python train.py --n_layer=11 --d_model=512 --n_head=8 --n_kv_head=4 --head_dim=64 --d_mlp=1728 --vocab_size=50257 --activation="swiglu" --norm="rmsnorm" --norm_place="pre" --norm_eps=1e-05 --positions="learned+rope" --rope_base=10000.0 --rope_fraction=1.0 --qk_norm=true --attn_scale=0.125 --bias="none" --tie_embeddings=false --parallel_block=false --init="normal" --init_std_qkv=0.026 --init_std_o=0.00554 --init_std_up=0.026 --init_std_down=0.00301 --optimizer="muon" --lr=0.014 --lr_mult_qkv=0.5 --lr_mult_o=0.705 --lr_mult_up=0.939 --beta1=0.9 --lr_head=0.00582 --warmup_steps=0 --schedule="wsd" --decay_fraction=0.769 --decay_shape="linear" --final_lr_fraction=0.0 --batch_tokens=[65536, 131072, 196608] --seq_len=2048 --doc_mask=false --z_loss=1e-05 --train_tokens=561900000 --steps=4685 --dataset="wikipedia_en"
MLP neurons of a small language model. Each row is named by its layer, matrix (gate and up: input weights; down: output weights) and neuron, and shows model dimensions 160-223. Each number is 128 + 24 x the weight over its row's rms, rounded and kept within 0 to 255. A neuron's up and down rows have the sign that makes its largest values positive.
After each neuron's rows, "fires in" lists the words (lower case) most often at its 100 highest values on Wikipedia text that the model never trained on. A number after a token or word is its count.

L8.gate663 [151 145 122 119 121 107 157 112 124 141  78 142 143  89 113  99  68 124 107 128 136 112 165 140 116 138 121 142 121 142 131 146 108 104 122 104 125 101 155 150 108 107 120 150 129 117  88 122 133 106 109 155 169 130 138 102 129  96 134 165 150 114 126 111]
L8.up663 [111 133  96  80 156 120 136 119 114 130 103 120 154 142 121 127 104 114 139 120  96 123 101 107 122 110 110 118 142  95 129 138 106 137  59 128 128 131 133 117 120 130 152 150 145 158 121 108 130 157 106 140  99 131  86 145 119  86 168  80 126  79 134 142]
L8.down663 [141 143 148  80 155 116 132 148 136  83 101 127 137  98 120  98 137 115 145 160  82 122 116 145 144 115 145 125 132 117 132 126 130 109  92  94 138 153  73 154  79 153 128 142  97  95  95 115 146 128 126 111 195 104  90 136 135 123 125 106 100 138 139 104]
fires in: "to" 51, "would" 18, "he" 10, "could" 6, "will" 6

L8.gate853 [109 164 106 116 119 121 114 102 129  75 139 147 161 144 129 150 108 150 112  96 154 145 172 152 148 132 100 132 120 146 131 113 146 132 127 149 107 120 164 124 143  64 128  98 126 124 149 120 126 154 119 145 123 165 121 100 112 139 183 131 118 115 146 125]
L8.up853 [105 107  89 124 119  86 142 100 130 123 143 171 136 114 137 137 125 108 146 125 123 109  96 133 155 130 141 119  89 129 134 146 155  91 111 146 123 137 161 132 120 152 120 109 146 123 154  95 129  92 146 111 105  97 136 119  85 130 145 126 125 142 114 130]
L8.down853 [153 199 107 139 143 134 145 121 126  89 123  74 186 162 132 165 106 113 130 117 144  85 134 144  83  80 134 159 124 119 149 139 155 110 114 132 122  60 128 124 122 121  95 102 108 143 143 111 128 163 147 104 130 108 100 136 134 159 109 127 147 114 131 133]
fires in: "a" 47, "an" 11, "with" 4, "lee" 4

L8.gate420 [153 110  87 116 120 107 150 122 143 132 158 130  99 127  89 123 119 125 153 112 141 151 114 143 113 164 129 117  91 171 156 137 107 143 146 136  70 137 118 158 104 129 131 134 129 134 117 120 130 147 125 126 136  92 113  87 116 116 144 148 107 135 128  82]
L8.up420 [ 99 127 130 130 153  94 135 114 133 124 154 148 133 115 114 123 135 157 133 122 116 135 124 148 160 159 139 142 112 121  98 153 132 138 155 148  98 142 144 138 125 125 153 153 138 101 140 129 136 164 155 126  89 147 122 129  77 120 136 134 103 125 105 112]
L8.down420 [143 163 190 148 155 104  70 175 110 135 113 119 145 157 168 143 150 145 127 151 141 127 114 132 142 119 163 147 150 130 130 129 139 137 132 100 123 114 124 126 163 101 113 122  95 107 131 132 169  73 159 113 139 163 144 127 113 113 128 151 175  93 125 114]
fires in: "on" 36, "in" 20, "with" 9, "used" 6, "using" 4, "a" 4

L3.gate1661 [127 113 128 113 120 148 124 111 119 151  75 158 134 126 126 108 139  89 127 134 133 135 137 131 130 122  97 156 123  66 123 157 158 128 122 143 128 127 129 137 144 104 122 152 105 115 102 200  97 114 134 128 136 105 134 141 110 139 168  60 152 133 115  97]
L3.up1661 [109 142 113 136 162 129  95 159 110 100 125 144 135 103  74 135 161 113 147 157 157 126 125 163 152 105 135 129 130 122 153 126 178 149 172 161 132 109 148 112 136 133 102  97 131  94 121 158 126 114  89 162 156 115 131 128  95 134 145 132 161 140 106 111]
L3.down1661 [153 170 103 130 106 159 145 138 115 111 139 131 126 131 150 122 111 103 132 119 141 137 130 141 119 130 141  84 135 169 119 122 126 142 121 156 153 103 103 138 133 162 118 134 177 164 143 106 140 145 152 129 129 129 148 100 127  71  83 130  98 123 148 114]
fires in: "first" 32, "second" 12, "third" 6, "next" 5, "deal" 5

L8.gate67 [109 149 151 115 135 110  99 145 152 133 154 118 113 146 126 163 125 129 150 148  88 138 100 161 131 158 111 124 172 121 132 119 176 150 143 127 135  94 132 107 114 130 147  97 147 141 132 150 159 107 114 102 127 108  99 164 125 121 115 135 123 130 122 126]
L8.up67 [112 121 131 166 141 123 113 110 123 135 112 146 129 100 151 135  59 129 146 134 113 138  93 100 115 110  90 108 146 135 128 112  90 149 162 117 136 117 129 154 108 132 144 129 111 113 148  96 141 139 109  93  82 151 132  94 140 138 120 117 154 130 148  95]
L8.down67 [142 131 158 118 158 115 130  98 106 140 109 120 118 156  80 173 120 150 102 141 147 154 155 111 123 131 131 172 106 126 121 142 171 131 147 145 120  88 121 177 135 131 138  88 158 157 145 134  97  60  79 106 151 152 146 135 136 104 159 137 154 164 133 146]
fires in: "as" 54, "the" 9, "football" 4

L8.gate645 [143 120 111 117 150 151 119 155 122 148 105 166 129 124 101 121 117 106 151 157 156 109 135 179 113 133 116 173 151 158 135  81 122 113 114 132 130 122 135 122 121 132 142 154 131 143 116 129  72 140  75 130  97 117 114 129 127 147 165 170 166 133 118 121]
L8.up645 [160 159 163 141 125 146 156 168 127 151 130 127 180 148 140 132 126 139 131 146 131 129 138 155 126  78 125 133 109 118 120 120 152 142 137 127 106 115 120 118 115 139 127 134 129 138 108 119 121 139 134 129 134 112  70 130 114 104 124 130 123 133 131 129]
L8.down645 [148 136 101 119 131 134 143 103 106 130  75 138 143 142 175  96 125  89 141  89  98 189 156 158 145 145 104 109 145 134 135 164  80 147 112 145 142 130 183 134 113 128 106 139 124 128 123 128 110 132 114  94 121 168 188 101 105 102 145 144 145 102 146 117]
fires in: "was" 26, "he" 12, "by" 8, "to" 7, "be" 6, "were" 6

L8.gate1230 [123 154 174 113 169 136 125 145 110 100 106 134 144 115 108  98 112  95 135 158 165 114 137 175 139 137 111 131 135 144 159 138  61 105 150 132 135 107 105 126 136 123  96 169  99 135  96 101 105 133 115 120  93 159 101 136 145 148  99 152 128 171 127  96]
L8.up1230 [119 126 100 146 118 119 135 142 112 128 119 131 159 146 137 107  92  80 149 131 150 196 106 126 121 208 144 112 109 161 133 123 127 177 127 112 118 123 121 134 119 155 120 121 141 142 105 144 147 120 137 170 132  66 107 111 103 109 126 132 114  71 102 132]
L8.down1230 [115 149 111 153 178 157 121  61 139 115 144 172 121 112 138 158 140 144 110 155 103  96 114 111 121 125 123 158  99 153 121 121 133 101 121  65 130  81 123 101 134 137 100 109 112 116  93  90 128 150 141 159 110 146 129 138 152 151 140 115 127 127 161 131]
fires in: "he" 16, "also" 9, "has" 8, "lee" 7, "herminie" 5, "she" 5

L3.gate544 [137 109 154 129 124 113 131 132 163 152 132 121  84 160 117 159 107 136 147 118 152 156  88  98 137 106 161 136 163 107 117 143 122  99 157 126 109 101 130 159 114 129 155 190 187 128 124 150 117 116 102 132 144 157 119 131 111 130 122 164 133 176 117 106]
L3.up544 [145 142  87 157 131 119 130 102 131 130 108 108 111 123 114 153 114  92 123 150  92 109 139 141 107 144 153 139 113 106  67 150 135  84 124  76 116 115 128 142  89 105 146 122 166 120 112 120 142 117 146 127 124 157 113 126 154 146 130 162 150 134 168 146]
L3.down544 [142  89 164 116 154 148 154 155 134 150  97 109 121 176 125 160  96 130 146 119 157 141  88  71 157 105 163 122 153 130 132 135 107  98 154  83  99 138 158 144 140 163  96 113 150 142 153 136  93 121 150 140 144 154 124 141  94 148 123 132 145 152 127 123]
fires in: "government" 19, "king" 14, "president" 13, "administration" 4, "governor" 4, "manager" 4

L2.gate15 [148 151 137 119 111 157 110 145 128 141 121 139 142 109  93 125 127  97 115 100 117  83  81 182  92 130 123 141 151 107 113 181 119  92  91 130 139 139 118 112 125 132 123 122 109 141 108 131 121 180 102  91 107 137 113 139 169 147 108 130 144 148  91 147]
L2.up15 [130 155 144 172 142  91 134 120 128 141 114  93 119 107 118 141 140 159 155 129 128 115 110 148 150 141 134 150  82 182 136 185 121 130 115 148 127  96  84 168 112 138 156 143  89 145 125 113 120 122 100 103 164  85 125 121 121 124 124 150 146 152 110 129]
L2.down15 [ 92 121 109 164 125 116  93 125  91 110 102 144 131  77  92 133 144  89 135 126  89 108  97 165  97 121 176 151  63 147 153 134 127 105 140 122  74  99 122 142  87 105 132 149  82 166  92 110  74 120 125  90 139 118 128 153 134 139 131 155  93 140  92 163]
fires in: "he" 63, "she" 26

L3.gate533 [146 128  82 154 114  35 115 115 119 136 145  89 157 153 138 113  99 118 146 160 160 129  73 195 106 132 170 115 171 108 154 160 128 137 141 141 146 132  95 147 106 113 164 126 145 123 140 114 125 112 117 133 128 105  88 144 110 136 150 128 118 166 128  83]
L3.up533 [109 141 129 139 127 156 131  95 125 110 124 135  84  88 135 136 122 155 135 146 150  91 101 150 164 120 115 113 142 133 153 137 130 139 128 131 170 158  96 137 107 119 167 103 161 115 156 155 103 135 135 117 127 139 117 125 122 110 172 139 106 132 192 186]
L3.down533 [114  88 149  88 159  79 137 101 129 153 145 114 145 152 147 145 147 164 157 180 131 148 121 143  75 143 124 155 144  77 138 118 137 114 149 111 112 144 156 130 125 108 140 133 125 141 125 130 128 150 105 144 159  78 101 168 121 127  66 122 161 116  94 118]
fires in: "in" 21, "as" 17, "a" 10, "when" 7, "because" 4

L3.gate983 [157 138 114 204 118 104 168 126 168 157 114 129 115 154 167 204 126 122 133 162  86 149 149  96 118  86 162 127 119 170 106  82 160 161 165 106 133 123 123  92 127 141 119 135 164 128 126 130 138 132 136 106 187 153 180 130 136 128 180 137 128 153 106 119]
L3.up983 [192 126 119 158 145 124 172 104 160 127  94 137 134 170 154 183 110 112  91 140 120 160 162  81 118 123 145 128  95 140 119 113 191 150 185 119 133 100 139  88 116 129 151 127 149 107 121 147 128 111 172  97 150 148 144 123 147 134 149 109 127 180 103 127]
L3.down983 [160 141 101 133 126 109 148  61  98 163 132 133 112 150 136 119 128 137 157 154 165 119 138 156 118 114 116 133  79 140  84 104 111 133 137 115  96 173 152 143  62 109  99 126 160 121 171 132  82 116 104 105 127 112 122 102 135 116 158 154 141 117 132 137]
fires in: "president" 17, "chairman" 11, "head" 10, "director" 10, "manager" 7

L3.gate313 [149 131 139 148 113 138 129 127  80 162  74 123 131 135 146  84 127 147  90 126 124 140 173 140 141 124 131 143 151 113 150 149 166 139 111 138 157 106 134 116 134  98 131 162 142 109  98 146 108  98 173  95 106  92 151 156 144 104 109  93 132 130 153 142]
L3.up313 [143 146 138 156  91 123 142 152 113 155 116 127 140 117  73 134 104 130 121 145 107 147 138 140 136 128 131 123  75 125 110 108 116 124 123 117 157 176 164  64 127 124 108 127 144  88 133 107 129  94 109 136 124 166 149 113 136 112 130 114 117 130 117 134]
L3.down313 [128 151 144 133 118 105 119 144  99 131 126 122 174  81 104  81 127 119 110 122 133 131 138 125 150 118 103 125 104 125 101 140 161  95 158 107 155 135 175 120  97 130 124 135  81  83 124 107 103 111 120 100 110 184 147 139 130 108  56  83 132  97 139 144]
fires in: "first" 21, "second" 17, "2nd" 11, "team" 8, "third" 7

L3.gate102 [ 96 184  72 110 130 108  85 101 133 141 100 128 156 140 157 106 116  82 156 139 149 175  88 122 117 122 126 144 114 128 128 130  90 120 130 148 151 134  74 122  95  96 147 122 132 127 129 121  90 110 111 172 127  86 129 144  77 156 158 162 110 118 187  79]
L3.up102 [137 178 143 124 115 120 114 102 149  77 109 158 131 132 113 148 132 117 138 142 128 107 121 158 141 155 102 174 155 146 172 117 119 112  66 142 115 127 109 124 102 116 131 142 113 179 143  83  90 104 184 140 130 128 125 151  74 127 116 127 109 119 152 109]
L3.down102 [116 164 165 120 130 107 131 141 162 108 113 144 121 148 122 156 152 135 176 149 111 131 137 150 152 156 134 147 172 161 150  89 131 104  96 129 119 114 103 127  86 108 103 151 126 129 131 144 134  99 185 114 157 132 147 159 106 139  80 107 123 125 124 148]
fires in: "due" 31, "most" 27, "as" 16, "very" 9, "highly" 5, "because" 4

L3.gate481 [108 129 110 129 125 134 146  92  88 117 139 123 153 127 120 172 122 128 151 107  85 119 143 138  95 114 107 149 124 113 110 168  93 106 109 147 113 132 117 106 109  86 168 112 127 187 134  58 109 107 111  86 123 167 135 113 107 140 146 124  84 134 147 114]
L3.up481 [148 129 106 135 147 134 179 120 144 139  99 130  97 125 142 167 107 143 146 154 139 107 145 141 146 130 155 116 126 142 126 121 115 146 116 171 152 155 151 130 125 160 136 157 108 117 162 147 128  93  92  59 126 131 113 138 111 139 127 128 121 136 122 109]
L3.down481 [127 111 100 145 142 117 204  84 136 133 115 161 158 151 143 163 133 118 160 158 129 112 141 150 130 130 164 129 109 145 138 108 114 148 105 158 139 150 142 129 119 144 148 140  74 162 112 160 130 121  98  75 130 125 112 142 102 134 158 156 120 131 129 100]
fires in: "he" 45, "who" 41, "she" 6, "they" 5

L3.gate599 [ 85 136 101 118 141 120 122 130 107 168 139 158 126  93 138 117  89 115 107 147 151  94 123 134 140 123 141 121 111 166 136 132 124 112 117 159 138 147 150 159 143 173 145 123 133 108 153 134 124 166 139 111  95 120 113 127 155 132 179  99 113 139  92 115]
L3.up599 [113 125 137 107 147 125 125 146  99 132 122 107 106  77  74 121 144 108 141  62 108 190 116  90 108  95 127 147 148 130 113 152  95 120 158 103 115 105  95 134 149  97 142 123 103 104 134 122 159 108  70 155 138  90 120  98 169 178  94 119 142 103 130 110]
L3.down599 [ 88 123 102 137 117 115 135 142 117 156 123 130 134 103 104  98  80 127 124 136 174 101 135 118 139 131 134 104 122 177 121 122 102 135 135 113 147 155 160 168 128 146 116 119  91 104 151 121 121 136 128 118 133 124 141 123 130 159 150 118 146 130 119 115]
fires in: "de" 49, "der" 13, "von" 7, "grizodubov" 5, "van" 4, "home" 4